{
  "n_layer": 9,
  "d_model": 256,
  "n_head": 4,
  "n_kv_head": 1,
  "head_dim": 64,
  "d_mlp": 1024,
  "vocab_size": 8192,
  "activation": "tanh_gelu",
  "norm": "rmsnorm",
  "norm_place": "pre",
  "norm_eps": 1e-05,
  "positions": "learned",
  "qk_norm": false,
  "attn_scale": 0.125,
  "bias": "all",
  "tie_embeddings": true,
  "parallel_block": false,
  "init": "normal",
  "init_std_qkv": 0.026,
  "init_std_o": 0.00614,
  "init_std_up": 0.026,
  "init_std_down": 0.00614,
  "optimizer": "adamw",
  "lr": 0.0015,
  "beta1": 0.95,
  "beta2": 0.95,
  "weight_decay": 0.085,
  "lr_head": 0.00464,
  "warmup_steps": 239,
  "schedule": "wsd",
  "decay_fraction": 0.65,
  "decay_shape": "sqrt",
  "final_lr_fraction": 0.0,
  "batch_tokens": [32768, 65536, 98304],
  "seq_len": 1024,
  "doc_mask": true,
  "train_tokens": 268500000,
  "steps": 4374,
  "dataset": "wikipedia_en"
}
MLP neurons of a small language model. Each row is named by its layer, matrix (up: input weights) and neuron, and shows model dimensions 48-111. Each number is 50 + 15 x the weight over its row's rms, rounded and kept within 0 to 99.
A block is one neuron, or neurons of one layer that tend to fire together. After each block is what it responds to, as a language model described it from the Wikipedia text at the highest values.

L5.up639:44 52 59 58 52 54 57 24 48 62 44 29 51 78 84 23 54 43 29 81 40 39 43 53 58 38 41 68 48 48 41 54 56 23 51 71 39 55 66 34 39 29 73 38 43 29 62 60 50 44 75 59 40 41 87 66 29 50 45 67 52 49 67 34
L5.up699:78 57 51 55 46 58 43 62 26 58 51 47 46 14 45 36 28 50 20 53 57 32 53 44 44 43 65 49 46 49 29 78 53 54 69 60 45 49 38 47 32 52 54 50 16 23 57 57 43 29 67 57 42 57 39 64 30 55 43 77 53 39 37 45
Description: The conjunctions "and" and "or" (rarely "but") joining two nouns or adjectives in a phrase, as in "Health and Safety" or "3rd or 4th century."

L5.up371:51 55 16 52 37 32 60 71 48 34 39 13 58 33 35 64 58 57 48 77 26 55 53 59 72 59 70 28 59 34 40 62 72 43 60 40 28 17 36 80 32 43 56 40 60 67 62 82 45 54 61 49 71 45 63 47 27 66 54 32 54 86 96 54
L5.up741:41 63 24 60 26 43 69 60 46 45 26 62 53 46 40 52 34 42 32 63 44 75 67 58 79 66 70 32 50 37 64 83 50 55 28 64 54 42 54 66 57 42 76 32 32 49 69 45 66 46 49 40 45 52 32 50 43 51 57 18 61 37 68 34
Description: Final word that completes a multi-word name of an institution, body or chart, e.g. District Court, Municipal Council, High School.

L6.up229:48 39 53 82 48 59 66 39 64 79 54 33 67 47 51 37 49 46 59 55 25 18 46 36 55 43 39 77 29 39 51 50 36 43 59 45 35 24 46 53 50 45 49 44 82 53 34 68 73 39 39 54 40 34 64 75 71 42 37 68 54 64 28 53
L6.up326:53 69 68 36 52 63 30 46 65 63 48 48 86 48 39 42 30 56 31 63 59 54 30 55 33 33 51 39 25 50 61 55 53 48 78 59 54 32 38 44 53 63 35 48 46 59 52 57 65 37 36 46 19 55 59 60 60 71 46 41 47 53 26 57
L6.up670:63 49 44 65 37 54 70 65 54 60 61 65 61 48 51 36 66 36 22 82 38 42 45 56 51 51 24 74 48 42 78 42 55 40 53 46 39 47 46 76 53 35 54 66 55 78 35 47 38 58 67 51 49 29 61 68 35 49 23 63 67 52 44 44
L6.up840:53 50 30 48 54 65 68 65 40 36 44 44 66 31 53 39 61 69 39 48 44 48 54 29 47 60 31 63 41 43 47 50 48 70 55 66 31 45 34 64 58 53 45 43 48 40 37 44 59 59 41 45 33 02 52 76 46 74 43 62 51 38 35 75
Description: First subword pieces of proper names split into several tokens, often surnames after a first name in credits or tables, e.g. Gi(guère), Gu(are), Sch(olz).

L5.up40:45 70 15 85 42 37 44 44 34 21 43 64 58 38 36 75 40 53 52 69 31 33 52 33 32 59 46 45 48 53 73 72 51 54 35 35 44 33 23 60 51 62 64 68 45 60 30 38 23 33 51 66 59 41 57 26 14 57 39 59 51 53 58 57
L5.up969:35 63 23 64 31 45 56 59 36 39 54 56 55 40 34 67 67 33 60 76 47 57 34 78 31 63 55 40 47 31 39 56 50 58 55 40 21 26 46 42 40 28 70 45 45 31 52 72 31 28 62 76 53 50 62 33 09 99 33 30 39 51 67 58
Description: Plural -s suffixes and whole plural nouns, often after other, of, or Total, as in income-s, Other buildings, Total votes.

L4.up3:52 47 18 55 27 59 67 42 62 68 34 63 57 50 52 51 60 57 41 79 31 36 58 71 59 48 44 32 28 39 56 60 56 67 67 60 40 32 30 46 31 61 44 71 37 54 63 35 58 69 54 39 54 29 46 32 41 44 53 17 67 36 49 61
L4.up162:44 69 47 39 23 62 37 54 62 61 59 39 63 60 48 42 91 36 53 69 33 18 51 49 91 67 28 30 31 32 57 52 46 72 54 52 43 34 39 39 54 72 53 47 59 75 82 44 51 54 61 51 55 38 58 07 54 61 51 25 79 77 93 39
L4.up163:54 54 25 46 30 64 41 60 73 38 33 51 57 35 44 60 65 45 58 61 55 55 50 81 99 37 56 46 51 24 31 82 38 74 57 19 59 29 40 54 46 78 52 51 34 46 30 34 33 68 72 56 50 44 60 41 33 59 46 56 55 57 51 60
L4.up207:49 64 45 56 68 59 42 38 49 68 52 40 48 33 29 57 75 78 56 60 42 16 51 64 51 47 21 43 80 34 32 61 52 56 68 65 54 18 34 52 46 70 45 53 29 40 58 59 63 48 59 55 65 58 71 42 28 57 63 24 71 70 68 61
L4.up314:45 70 38 62 24 57 45 45 50 73 54 59 47 49 45 51 62 31 46 56 29 24 50 55 41 40 70 32 47 51 30 71 78 59 51 45 45 32 42 32 31 15 71 50 45 38 16 47 43 58 39 43 68 44 84 40 34 51 44 45 58 50 72 17
L4.up554:47 70 34 53 20 49 50 23 60 50 51 64 50 59 60 50 66 54 47 69 52 36 56 37 61 43 42 55 64 41 36 70 52 54 30 52 48 15 22 30 44 46 71 41 43 66 52 47 52 54 82 21 43 51 66 43 42 65 41 13 73 54 64 41
L4.up740:39 73 23 63 53 89 41 53 37 63 28 58 65 63 62 64 65 29 32 47 42 32 62 48 52 46 46 33 38 45 55 61 59 52 50 59 46 46 45 33 33 37 63 62 42 41 25 38 42 48 54 35 48 34 79 61 36 75 38 25 63 53 73 23
L4.up999:65 41 15 67 37 83 64 47 43 51 41 46 49 63 36 44 63 41 56 56 03 38 46 62 99 44 66 37 38 29 58 69 58 42 36 33 53 41 63 76 34 52 67 71 51 38 72 45 53 50 65 53 60 52 57 24 13 39 52 27 34 61 72 28
Description: Final head noun ending a multi-word proper name of an organization, venue, league or place, e.g. Performance Center, Premier League, Western Railway.

L4.up64:57 61 52 43 63 35 30 66 73 30 75 59 55 36 37 38 61 55 67 71 49 57 43 64 51 12 30 84 66 62 86 10 56 36 58 25 45 58 35 54 35 29 49 64 42 39 30 64 48 45 50 87 35 45 75 50 54 72 32 50 36 28 42 60
L4.up89:37 57 56 56 28 50 52 41 52 51 64 46 63 42 44 69 44 64 33 56 45 76 35 57 61 30 32 72 53 42 57 41 56 55 42 45 25 41 62 62 66 50 46 29 70 61 54 74 49 63 33 62 50 38 41 81 50 55 39 38 64 67 45 59
L4.up215:59 71 25 35 31 57 36 53 51 58 52 28 69 23 34 74 56 68 30 39 32 54 47 74 43 53 16 63 63 50 22 34 54 46 65 52 23 42 42 68 36 55 50 60 40 44 25 62 42 57 51 56 27 38 36 52 63 46 45 60 43 30 31 58
L4.up345:68 43 56 77 65 16 76 49 23 70 41 34 63 59 36 40 52 54 52 76 45 67 49 26 32 48 53 44 69 55 64 34 58 69 56 44 44 53 48 35 46 40 61 85 19 39 33 31 48 65 74 74 50 52 71 48 61 42 13 77 36 50 39 52
L4.up527:37 60 56 52 48 31 46 60 21 52 51 39 69 41 53 41 47 60 71 57 44 49 37 37 49 52 53 74 66 55 54 33 55 86 68 68 51 44 26 37 55 32 44 63 35 47 37 52 59 44 46 55 39 26 46 77 52 55 38 78 50 48 37 81
L4.up543:27 56 41 61 58 56 59 52 27 43 50 45 71 62 51 43 63 51 64 59 23 56 35 30 47 64 15 80 32 53 82 48 40 51 41 43 27 38 49 83 52 25 43 70 22 54 50 44 59 54 58 48 29 40 47 71 61 64 33 52 55 51 36 64
L4.up621:37 59 51 64 34 50 44 48 26 51 64 60 61 59 50 34 56 19 39 26 22 60 30 47 50 63 47 72 35 53 42 70 46 66 58 00 51 61 50 65 51 23 55 59 39 51 64 40 43 56 49 63 30 50 69 68 67 59 37 74 37 72 44 26
L4.up643:22 47 56 65 34 30 39 44 40 45 73 21 70 60 38 63 65 68 52 64 41 74 53 39 42 55 40 79 29 49 28 27 37 46 67 28 41 56 50 93 41 34 45 73 62 49 32 65 44 32 56 91 32 54 44 44 68 40 43 71 65 66 24 65
Description: First short sub-word piece of a multi-token word, often a name, e.g. Di in Diane or Dizzy, ge in geostationary, sl in slasherama.

L4.up102:51 97 23 47 52 61 38 88 52 59 40 47 53 88 56 38 50 59 49 34 11 48 47 54 43 22 41 64 43 37 52 52 57 35 36 35 40 53 36 40 53 23 80 37 37 57 50 53 38 29 50 64 25 29 34 74 37 59 55 33 49 40 54 31
L4.up171:65 49 53 61 39 69 53 43 45 57 54 62 41 37 61 49 48 43 55 71 36 45 56 56 61 32 59 47 56 52 20 81 65 24 64 60 41 48 42 50 34 44 69 39 46 39 48 58 30 57 48 38 51 41 52 65 41 41 41 60 43 63 63 47
L4.up211:47 65 57 44 40 52 51 36 40 49 62 49 49 59 44 27 65 56 57 50 28 26 46 28 48 48 76 53 40 49 42 80 60 23 61 40 42 57 51 52 36 37 69 54 45 47 59 71 30 30 49 43 37 57 50 30 55 48 54 61 49 64 50 32
L4.up381:63 33 66 48 52 40 39 73 34 44 69 49 49 71 56 40 37 63 25 27 41 58 43 32 49 66 54 49 33 52 62 68 59 50 53 30 47 57 56 32 86 52 65 33 46 34 46 72 24 39 47 49 59 32 30 42 48 47 51 39 80 52 74 58
L4.up571:54 59 51 57 52 70 62 43 51 76 69 65 44 60 58 24 57 44 40 52 17 29 59 28 61 51 35 60 36 44 22 78 58 41 41 44 42 50 37 49 32 39 87 17 37 50 73 67 59 46 52 42 43 46 70 57 34 63 55 54 77 46 53 38
L4.up702:41 47 39 84 45 50 44 69 53 60 51 34 54 71 42 23 51 47 47 45 24 25 37 53 56 36 57 54 58 47 41 64 67 52 40 35 40 47 44 64 59 53 60 32 42 21 68 53 65 31 58 54 53 34 38 69 41 62 46 43 35 46 77 50
L4.up708:49 41 47 73 46 47 60 59 41 64 58 41 52 55 67 42 46 36 17 38 35 35 47 50 36 67 40 45 49 46 70 65 56 42 49 36 38 65 48 78 43 33 68 34 43 58 51 55 49 19 48 71 44 48 54 43 37 60 49 35 48 55 59 27
L4.up852:63 75 45 73 21 71 72 46 74 58 61 34 48 47 20 51 69 61 47 66 09 30 40 37 40 42 40 61 50 58 32 47 55 53 46 49 37 47 20 62 29 62 76 58 50 51 51 46 45 46 53 54 53 54 37 78 58 52 40 57 76 68 30 40
Description: Conjunctions or prepositions (mostly and, or, in) right after a long noun phrase ends mid-sentence, e.g. streams or ponds, conjunctivitis or, Maryland in.

L4.up6:27 65 34 46 38 67 40 44 34 89 56 20 71 66 58 56 47 31 18 39 52 57 57 51 46 65 40 41 45 50 48 84 34 60 40 60 37 36 32 65 47 18 49 33 37 44 59 51 43 33 32 48 32 40 41 56 49 61 48 46 70 41 37 48
L4.up496:23 42 23 34 69 52 70 64 59 66 37 30 60 45 42 55 58 43 31 45 21 49 27 63 52 84 67 53 60 47 29 73 49 35 58 45 35 35 40 56 50 51 47 30 35 50 62 79 54 64 62 59 59 72 46 59 45 53 37 42 72 39 58 60
L4.up500:29 52 47 45 41 81 48 58 44 72 58 43 63 25 60 54 38 27 53 08 20 67 37 53 47 72 45 55 44 44 51 85 44 46 39 52 38 34 52 58 47 62 47 61 00 57 66 47 54 54 40 41 32 54 44 76 37 74 39 52 48 43 44 45
L4.up657:41 58 33 51 50 60 39 48 24 39 63 59 54 27 36 57 53 35 48 53 44 48 47 51 55 55 49 61 65 49 11 22 46 65 44 61 43 32 32 63 56 57 55 44 54 41 81 40 36 68 71 39 42 54 61 70 52 64 24 34 53 53 57 48
L4.up711:25 66 19 41 60 58 50 45 50 53 41 45 79 36 70 42 28 51 64 34 61 41 61 64 45 59 50 46 52 48 52 50 52 64 72 48 42 40 38 64 66 50 37 69 15 71 55 41 46 62 22 58 61 52 68 59 36 52 29 41 61 38 41 50
L4.up908:41 83 35 47 39 63 41 32 43 67 56 43 60 36 27 70 58 46 48 21 50 49 63 56 63 59 55 55 46 42 56 56 37 58 45 42 42 43 35 48 62 64 45 34 37 16 62 61 38 06 36 63 28 41 63 62 52 61 41 39 56 38 45 59
L4.up961:53 40 08 57 76 56 60 34 36 62 40 38 57 35 58 56 45 39 24 28 36 52 51 36 39 81 76 76 62 42 45 28 68 73 55 49 41 61 38 83 70 72 64 46 57 44 59 70 57 34 49 30 56 44 38 58 50 49 48 42 59 16 42 79
L4.up996:00 62 11 47 76 54 58 55 23 59 44 59 60 56 48 55 52 38 40 20 36 49 65 53 56 71 51 59 50 50 38 51 68 51 40 32 35 49 58 72 56 64 55 35 48 42 43 75 45 49 52 50 52 38 65 55 50 61 58 13 58 40 63 42
Description: Opening fragment of a longer word split into pieces, often a Latinate prefix like rev, rec, res, per, exp, usually after the or a.

L4.up79:51 77 62 79 68 42 28 43 47 45 29 15 59 54 63 46 73 36 00 37 53 60 44 49 64 67 55 45 28 50 52 51 74 59 99 58 44 61 45 72 55 25 61 73 79 39 29 73 43 31 38 57 63 46 61 46 65 67 41 51 67 47 72 51
L4.up88:39 73 68 71 98 18 52 35 48 62 68 32 65 34 81 34 51 42 12 69 50 50 41 47 84 53 51 62 36 48 88 60 57 19 70 44 45 59 33 49 55 52 51 41 69 24 43 65 39 24 63 83 49 60 89 51 52 52 46 27 51 46 62 49
L4.up232:67 43 57 56 71 22 43 37 32 45 65 55 48 58 34 27 67 73 12 57 35 31 30 26 62 65 50 50 28 59 69 30 53 31 51 49 40 45 46 34 58 57 59 62 67 66 68 55 41 08 65 35 61 48 49 66 48 48 52 21 78 61 57 44
L4.up398:70 68 28 54 47 68 44 79 61 46 33 26 66 43 57 72 86 76 37 60 55 48 37 32 68 57 68 50 46 57 68 34 55 59 42 55 46 48 51 61 62 45 56 63 55 52 77 44 39 31 48 29 69 24 47 65 68 60 55 57 73 39 64 65
L4.up795:49 48 74 78 60 31 44 52 50 32 68 26 64 63 49 61 77 67 27 49 62 55 36 25 42 48 66 53 25 52 44 11 90 33 56 44 41 52 55 33 52 43 46 47 60 41 59 39 44 23 41 63 77 41 48 49 64 67 57 41 56 48 59 73
L4.up833:37 68 48 75 48 46 35 49 55 54 53 23 57 58 56 38 49 19 11 36 41 49 25 49 49 69 67 58 35 54 59 76 49 49 59 28 41 40 38 74 72 39 59 56 63 28 76 82 20 34 41 55 53 39 54 40 58 71 34 62 60 60 74 52
L4.up842:45 64 43 56 40 39 30 56 59 34 57 34 74 56 68 55 67 68 39 42 57 50 49 45 75 66 56 49 33 50 83 30 78 25 66 36 38 64 46 59 55 47 52 67 55 44 36 75 30 20 39 64 68 42 73 45 55 42 43 44 66 47 88 49
L4.up960:28 56 44 62 29 43 34 37 36 54 74 49 58 59 45 43 50 33 29 39 47 54 11 61 54 61 48 48 41 45 79 63 62 37 72 27 34 40 35 66 75 42 64 44 66 40 73 96 49 52 63 46 51 34 40 49 39 68 41 58 63 44 70 56
Description: The final number, unit or digit piece inside a parenthetical just before it closes, often in unit conversions: 9 in in (5 ft 9 in), (1987), km^{2}.

L6.up61:45 77 21 57 46 38 36 51 68 44 38 48 51 52 49 62 63 56 49 44 49 42 55 65 49 60 71 56 42 31 29 38 49 85 55 26 55 41 45 54 42 67 58 48 53 37 22 49 37 27 46 53 30 45 80 25 33 60 43 42 57 39 36 48
L6.up239:32 62 27 77 42 48 66 66 40 48 23 55 62 51 29 69 54 34 39 59 53 52 42 37 73 41 37 64 26 37 48 45 38 63 60 47 38 38 33 52 53 70 58 33 52 52 52 63 39 51 51 44 35 56 61 61 34 62 70 39 43 51 73 21
L6.up314:57 57 30 71 69 52 70 45 25 35 48 46 60 52 43 65 55 57 57 60 45 32 30 54 24 60 39 52 26 45 41 70 33 56 46 44 43 37 37 60 49 71 81 51 48 51 17 47 32 16 60 88 25 54 66 56 24 63 49 40 48 75 33 41
L6.up515:51 50 44 66 16 69 56 48 55 62 15 78 64 62 70 62 52 31 49 57 41 40 40 25 34 47 41 40 10 48 50 62 35 68 62 32 43 46 48 59 25 49 60 30 76 61 07 58 47 25 57 76 36 43 66 60 31 95 34 42 59 53 49 31
Description: Word-final suffix pieces ending in -s, mostly plural endings (Vowels, Plans, markers, collections), also inside names split into pieces (Hammersmith, Leeds, Satt-ens-piel).

L6.up171:36 45 39 66 58 50 49 23 41 52 32 46 62 52 38 58 48 41 34 66 10 63 62 82 65 55 43 20 59 46 77 68 79 49 57 53 61 27 33 66 36 75 66 60 28 43 27 74 60 56 49 59 72 47 43 49 23 57 31 27 49 42 67 69
L6.up233:37 47 49 58 17 48 40 82 46 31 53 46 59 80 28 54 30 45 69 42 57 27 39 55 95 50 42 54 47 53 35 41 91 46 58 42 50 42 68 88 66 53 33 59 65 48 48 46 24 49 53 44 48 32 31 42 45 70 51 29 76 44 90 53
L6.up371:35 54 32 79 58 38 69 65 36 56 31 47 56 66 58 60 64 22 38 33 37 52 36 56 80 35 49 55 47 44 82 48 53 50 45 36 51 19 54 82 79 65 38 48 33 45 59 46 53 75 53 44 47 56 25 52 29 48 43 19 62 48 75 62
L6.up427:61 60 54 72 44 56 59 49 29 67 51 88 62 70 25 46 41 46 46 90 59 65 71 25 70 35 45 51 38 41 33 74 64 86 67 65 41 49 51 47 27 25 57 46 33 35 42 47 68 60 33 44 47 71 54 58 42 96 46 51 91 70 58 39
Description: Final word or word-piece that completes a multi-word proper name of an organization, publication, or event, such as Motorsports, Festival, Gallery.

L4.up11:47 51 72 72 33 50 39 62 71 67 45 40 49 68 39 56 81 57 35 54 58 38 15 58 47 67 51 64 33 43 20 46 49 60 32 48 45 44 44 57 72 65 60 70 54 30 61 29 49 44 68 36 60 45 28 39 16 35 58 47 51 70 54 61
L4.up48:50 61 30 50 31 46 12 52 62 58 36 36 58 42 73 76 55 78 57 28 58 43 43 37 53 41 56 36 35 28 34 48 51 84 39 54 49 36 41 41 49 77 50 60 52 51 29 49 39 35 61 52 48 67 74 24 28 72 32 69 50 40 44 45
L4.up136:27 70 34 52 45 64 45 50 58 35 61 68 50 61 56 46 85 72 32 60 45 30 39 78 38 31 45 66 45 39 28 53 54 56 45 55 49 50 45 28 50 71 51 48 48 49 46 32 59 39 44 33 59 50 38 41 44 71 52 21 57 46 64 62
L4.up168:23 68 39 65 56 66 48 70 46 35 26 64 57 77 34 68 59 32 55 24 32 39 48 43 38 41 27 44 52 49 38 53 28 75 33 36 47 50 56 64 76 85 67 33 48 52 42 44 50 19 26 62 43 48 62 59 35 69 43 20 56 60 78 44
L4.up707:33 44 25 73 47 48 44 53 67 37 59 53 65 43 12 63 47 49 43 63 48 33 48 45 43 53 29 37 48 30 18 52 49 64 31 34 43 33 42 62 72 53 57 46 54 32 60 46 58 40 38 58 74 42 44 89 20 57 49 33 67 77 59 71
L4.up712:43 55 57 41 35 57 54 69 76 49 77 74 63 33 26 42 97 75 60 58 57 54 53 48 69 35 53 93 30 42 37 29 46 76 48 35 39 51 28 40 56 48 48 37 40 30 42 38 59 40 48 68 46 57 37 43 55 57 52 57 53 63 45 72
L4.up865:25 75 20 51 53 79 62 47 58 71 26 59 54 49 72 61 64 38 57 24 34 39 56 66 57 44 42 62 36 42 28 69 57 69 66 47 46 39 40 44 31 67 52 40 55 55 20 42 46 52 26 41 22 59 72 65 41 88 39 46 43 22 47 33
L4.up884:42 56 33 48 30 62 36 71 72 38 60 51 58 30 71 38 64 45 54 42 61 63 34 58 46 52 46 67 65 57 40 47 32 63 42 38 50 56 50 64 48 50 47 34 68 41 54 54 47 39 31 64 43 44 49 45 56 97 51 45 39 61 35 44
Description: Final pieces that close a multi-token word, mostly plural endings like -ers, -ins, -ings (maneuvers, commentators, twins), plus last digits of long numbers in vote tables.

L5.up384:59 63 71 52 41 03 32 58 58 44 47 22 61 81 65 44 62 40 29 57 62 71 59 53 63 64 41 37 54 58 69 30 48 46 63 49 57 52 60 54 62 41 43 76 57 34 40 77 49 30 33 45 62 60 35 27 53 54 46 70 64 36 67 78
L5.up494:44 30 47 58 32 28 36 68 62 16 57 36 68 51 69 37 59 82 52 62 85 39 13 31 59 39 55 70 48 48 44 20 70 32 76 20 46 50 57 55 60 47 44 65 68 32 43 65 42 32 42 60 62 61 44 37 56 46 46 35 67 42 63 55
Description: Final digits or closing symbols of numbers, such as decimals in coordinates, table figures, years, unit symbols and closing parentheses, e.g. 46.6041|98|°, (1987|)|, 20,|000|.

L4.up146:57 47 49 50 77 31 30 82 45 32 71 47 51 55 23 24 66 53 37 67 41 66 39 30 53 65 59 52 63 33 56 36 46 61 37 34 43 56 45 62 80 35 51 41 59 55 43 78 55 50 53 62 59 42 50 49 48 71 46 56 41 36 42 86
L4.up205:35 59 69 57 25 70 19 23 35 73 75 57 64 30 57 39 48 32 48 44 62 70 43 45 56 49 39 52 45 39 33 64 36 55 30 36 38 37 40 60 42 32 55 36 62 23 52 40 39 66 76 73 26 63 65 74 49 51 33 49 45 52 49 51
L4.up369:49 60 21 76 29 33 32 54 16 40 68 52 54 71 51 49 45 55 38 43 45 77 61 38 41 81 28 53 41 46 55 42 68 45 58 39 41 52 33 52 41 55 65 56 35 41 50 54 60 35 55 44 44 38 67 66 62 56 51 51 59 47 46 45
L4.up392:16 39 51 72 50 33 53 85 47 87 64 62 57 80 48 59 71 42 56 54 49 50 69 53 30 59 29 51 43 50 56 28 60 71 25 53 36 59 38 57 62 51 48 40 66 57 43 51 60 45 60 79 45 47 62 73 52 63 47 27 66 56 43 47
L4.up506:65 74 33 55 73 33 44 69 31 52 58 58 49 72 56 56 45 40 49 62 37 72 50 21 55 60 58 67 47 57 63 58 55 39 31 18 40 50 43 60 41 27 58 38 34 67 14 69 21 52 58 67 30 48 65 83 61 83 38 33 44 42 58 51
L4.up753:32 35 28 60 22 67 26 79 34 54 67 37 51 83 57 56 68 35 51 22 35 51 55 48 50 75 46 45 44 28 71 41 55 39 25 20 21 50 46 63 57 39 57 37 42 56 54 53 54 29 64 74 50 47 49 75 49 57 55 61 37 48 42 49
L4.up797:38 71 47 41 53 44 35 66 29 49 60 57 59 69 53 50 71 46 34 36 39 54 52 39 41 45 37 44 66 55 42 64 60 37 41 72 37 50 37 63 56 31 55 50 58 42 32 54 44 37 56 50 60 38 38 70 46 76 47 53 60 76 55 59
L4.up904:57 66 67 44 31 69 37 65 37 78 77 46 53 53 36 40 67 10 37 38 23 54 69 34 43 60 44 56 42 35 76 36 57 50 38 36 46 58 45 54 50 29 57 40 40 49 38 59 55 37 66 48 31 37 40 38 58 51 49 60 50 31 43 55
Description: Opening pieces of words split into several tokens (fa-me, per-mitted, cons-tructing, blank before utterly) and degree words like so, too, more, highly.

L6.up139:50 69 37 45 42 39 60 61 10 67 52 78 78 30 60 39 40 67 59 39 66 40 42 57 46 39 36 35 74 61 34 47 43 45 50 77 40 18 54 49 37 53 55 63 46 49 45 37 28 47 31 30 38 60 56 85 62 39 34 35 44 65 47 47
L6.up526:05 43 12 57 67 36 29 61 36 61 58 50 61 47 64 46 50 65 64 40 60 49 54 47 44 52 52 38 70 25 36 48 34 38 47 44 27 25 47 61 68 71 55 55 22 55 57 41 29 62 36 68 51 50 45 82 34 41 39 42 50 22 39 61
L6.up582:35 56 36 61 60 39 50 36 43 45 60 48 67 34 45 50 54 44 30 61 47 62 35 48 57 58 46 59 60 33 53 30 55 50 34 36 44 32 57 81 97 38 52 62 50 30 70 45 48 58 45 52 59 50 59 60 50 44 38 39 43 64 38 72
L6.up1005:36 50 25 55 48 41 62 47 38 34 29 40 69 58 69 51 27 51 57 30 63 64 45 58 57 45 38 46 41 48 45 52 47 48 64 48 51 35 62 43 68 74 42 33 46 80 42 32 42 49 24 47 33 50 61 63 39 42 46 27 77 59 37 61
Description: Opening fragments of words split into several tokens, mostly consonant-led stems like bl(essings), sc(rutinizing), dist(urbing), conf(irm), in any prose.

L5.up777:54 90 46 46 46 63 48 44 65 52 49 56 65 37 70 36 52 61 35 51 60 56 60 54 49 33 47 76 40 53 67 53 40 57 51 64 40 34 44 36 37 46 49 28 38 51 71 53 67 47 40 73 00 63 51 78 54 53 25 16 54 62 31 53
L5.up1010:34 66 43 53 52 60 32 39 60 61 58 44 66 29 47 53 74 54 63 55 48 49 55 40 48 41 33 68 35 33 27 54 49 74 53 70 20 37 55 65 60 32 45 38 36 42 49 38 44 71 55 49 30 43 59 75 50 63 18 59 43 43 38 82
Description: Short opening word pieces of words split into several tokens, often s-clusters after "the", "a" or table pipes, e.g. Sp(ratly), Sk(etch), ra(zee).

L6.up129:33 66 32 52 37 52 16 69 68 46 55 67 55 49 47 34 53 25 74 80 11 55 42 51 88 65 45 42 61 32 61 63 53 54 39 58 40 52 42 57 67 35 54 45 40 45 52 53 44 54 43 69 48 25 71 51 33 66 45 62 22 62 40 51
L6.up321:40 55 38 51 58 40 41 49 47 79 57 42 49 57 45 48 51 66 66 47 65 55 58 52 74 45 69 62 53 03 66 49 46 57 54 51 35 44 72 68 32 28 64 41 25 45 43 51 38 54 79 42 18 67 41 65 37 48 47 40 45 37 26 76
L6.up756:46 48 45 40 49 67 38 71 54 46 43 51 57 58 23 57 52 56 39 45 35 05 43 58 44 49 44 32 56 36 76 39 53 36 43 53 45 46 44 83 72 37 75 40 22 42 58 45 17 41 63 54 63 12 59 31 37 57 45 32 48 35 86 56
L6.up777:54 46 39 60 54 46 40 60 44 70 52 40 54 27 70 46 74 52 33 36 58 43 44 69 79 56 66 40 47 37 41 39 56 42 65 26 64 57 36 80 49 53 78 45 50 44 59 63 49 29 37 87 26 31 40 59 59 39 40 35 36 41 30 64
Description: Conjunctions, mostly "and" (also "or", "&"), right after a noun or proper name linking paired names or title phrases, e.g. "Ida and James", "Appearances and goals".

L6.up399:59 63 45 68 56 29 47 51 63 66 44 40 78 32 45 56 51 48 42 66 63 52 48 61 36 52 60 42 33 32 41 51 70 50 58 57 32 74 45 91 59 39 52 52 54 46 63 56 56 50 64 69 40 50 67 59 36 36 31 51 30 46 23 35
L6.up616:40 50 41 91 55 45 70 43 54 69 66 19 66 36 20 77 58 25 56 47 51 50 54 75 36 50 55 56 49 47 55 68 67 51 54 29 45 60 41 49 52 51 52 52 43 49 33 78 39 28 40 47 38 46 63 53 48 35 32 62 47 33 53 26
L6.up778:35 42 43 58 71 55 45 44 31 41 56 29 67 65 75 44 62 74 66 10 47 57 28 68 42 65 41 67 32 43 48 50 72 33 74 34 49 50 75 38 50 38 53 65 23 29 52 35 22 27 30 44 26 48 42 45 45 55 32 50 86 51 65 38
L6.up1012:66 57 42 64 30 56 51 46 37 61 82 35 64 34 63 67 68 42 38 22 49 68 57 45 39 60 35 60 49 33 44 52 66 39 44 27 53 67 49 62 37 37 51 63 23 18 47 31 39 52 68 49 24 55 68 85 65 49 33 56 44 38 43 44
Description: Short opening pieces of a word split into several tokens, especially "l"/"L" (libraries, luminescence, licensing), also cons, res, subs.

L6.up358:57 56 31 50 24 38 34 44 48 50 67 49 61 55 32 41 57 27 49 30 37 61 43 53 93 41 69 27 45 55 34 46 61 55 52 40 46 40 30 67 62 45 68 74 74 35 51 79 07 42 43 41 56 23 62 45 47 57 30 74 47 43 73 42
L6.up548:54 88 38 62 43 52 43 51 46 35 53 47 67 47 67 53 75 58 32 38 54 52 38 54 59 40 72 46 52 36 59 48 65 44 68 31 32 40 77 46 29 53 51 60 45 56 43 94 18 16 52 44 52 40 64 68 26 63 38 46 61 58 76 62
L6.up665:54 39 45 57 13 50 35 55 50 52 39 35 61 38 37 53 76 49 46 44 30 53 34 39 71 49 71 50 21 47 29 44 67 54 47 55 44 68 53 75 44 40 47 60 56 49 62 58 62 46 69 71 37 32 62 50 47 51 58 87 35 71 43 39
L6.up1008:66 82 54 82 35 42 53 68 47 25 61 35 70 42 39 56 75 63 52 57 28 45 29 48 46 53 42 51 53 53 24 16 81 51 64 51 29 34 33 84 47 48 38 63 62 59 34 81 29 43 42 75 69 54 44 53 43 70 34 65 59 40 54 69
Description: Tokens in infobox and table measurement fields, such as unit symbols and closing parentheses in converted values (e.g. km², ft 9 in), degree signs in coordinates, and table pipes.

L5.up661:45 42 23 79 82 30 39 50 43 78 43 34 54 41 44 51 40 58 48 50 66 47 48 46 43 65 92 40 48 55 31 28 41 64 32 37 46 49 39 50 37 62 50 33 26 29 40 49 62 20 52 51 47 27 26 19 62 37 42 70 62 33 48 61
L5.up787:34 42 35 70 47 45 25 56 63 50 78 28 54 46 41 50 39 58 58 35 54 35 48 27 54 79 50 51 47 37 30 63 54 21 31 30 44 44 47 50 42 54 49 56 23 28 50 54 39 21 57 62 56 42 57 42 63 55 51 54 27 38 46 50
Description: Opening word pieces of longer Latinate words, like cons(ervative), inc(umbent), acc(laimed), plus some infobox and table field words (members, Website, More) and "%".

L5.up108:39 43 57 50 66 30 45 57 63 32 66 56 57 27 50 37 56 48 49 33 41 51 40 34 33 60 31 93 49 48 60 33 47 48 40 65 53 39 69 70 59 28 56 39 72 60 35 81 61 57 27 47 45 50 53 75 53 60 52 63 45 69 43 66
L5.up841:44 49 28 48 76 44 40 76 33 61 40 36 61 15 29 43 51 46 46 30 54 36 33 16 59 52 63 71 57 27 48 39 49 44 38 43 46 58 47 86 52 47 47 41 54 29 70 72 36 45 46 79 46 52 37 46 24 86 46 62 32 60 57 57
Description: First word after is, has, had, was, are, or were, usually a negator, determiner, quantifier, or adverb, e.g. had no, has not always, was later.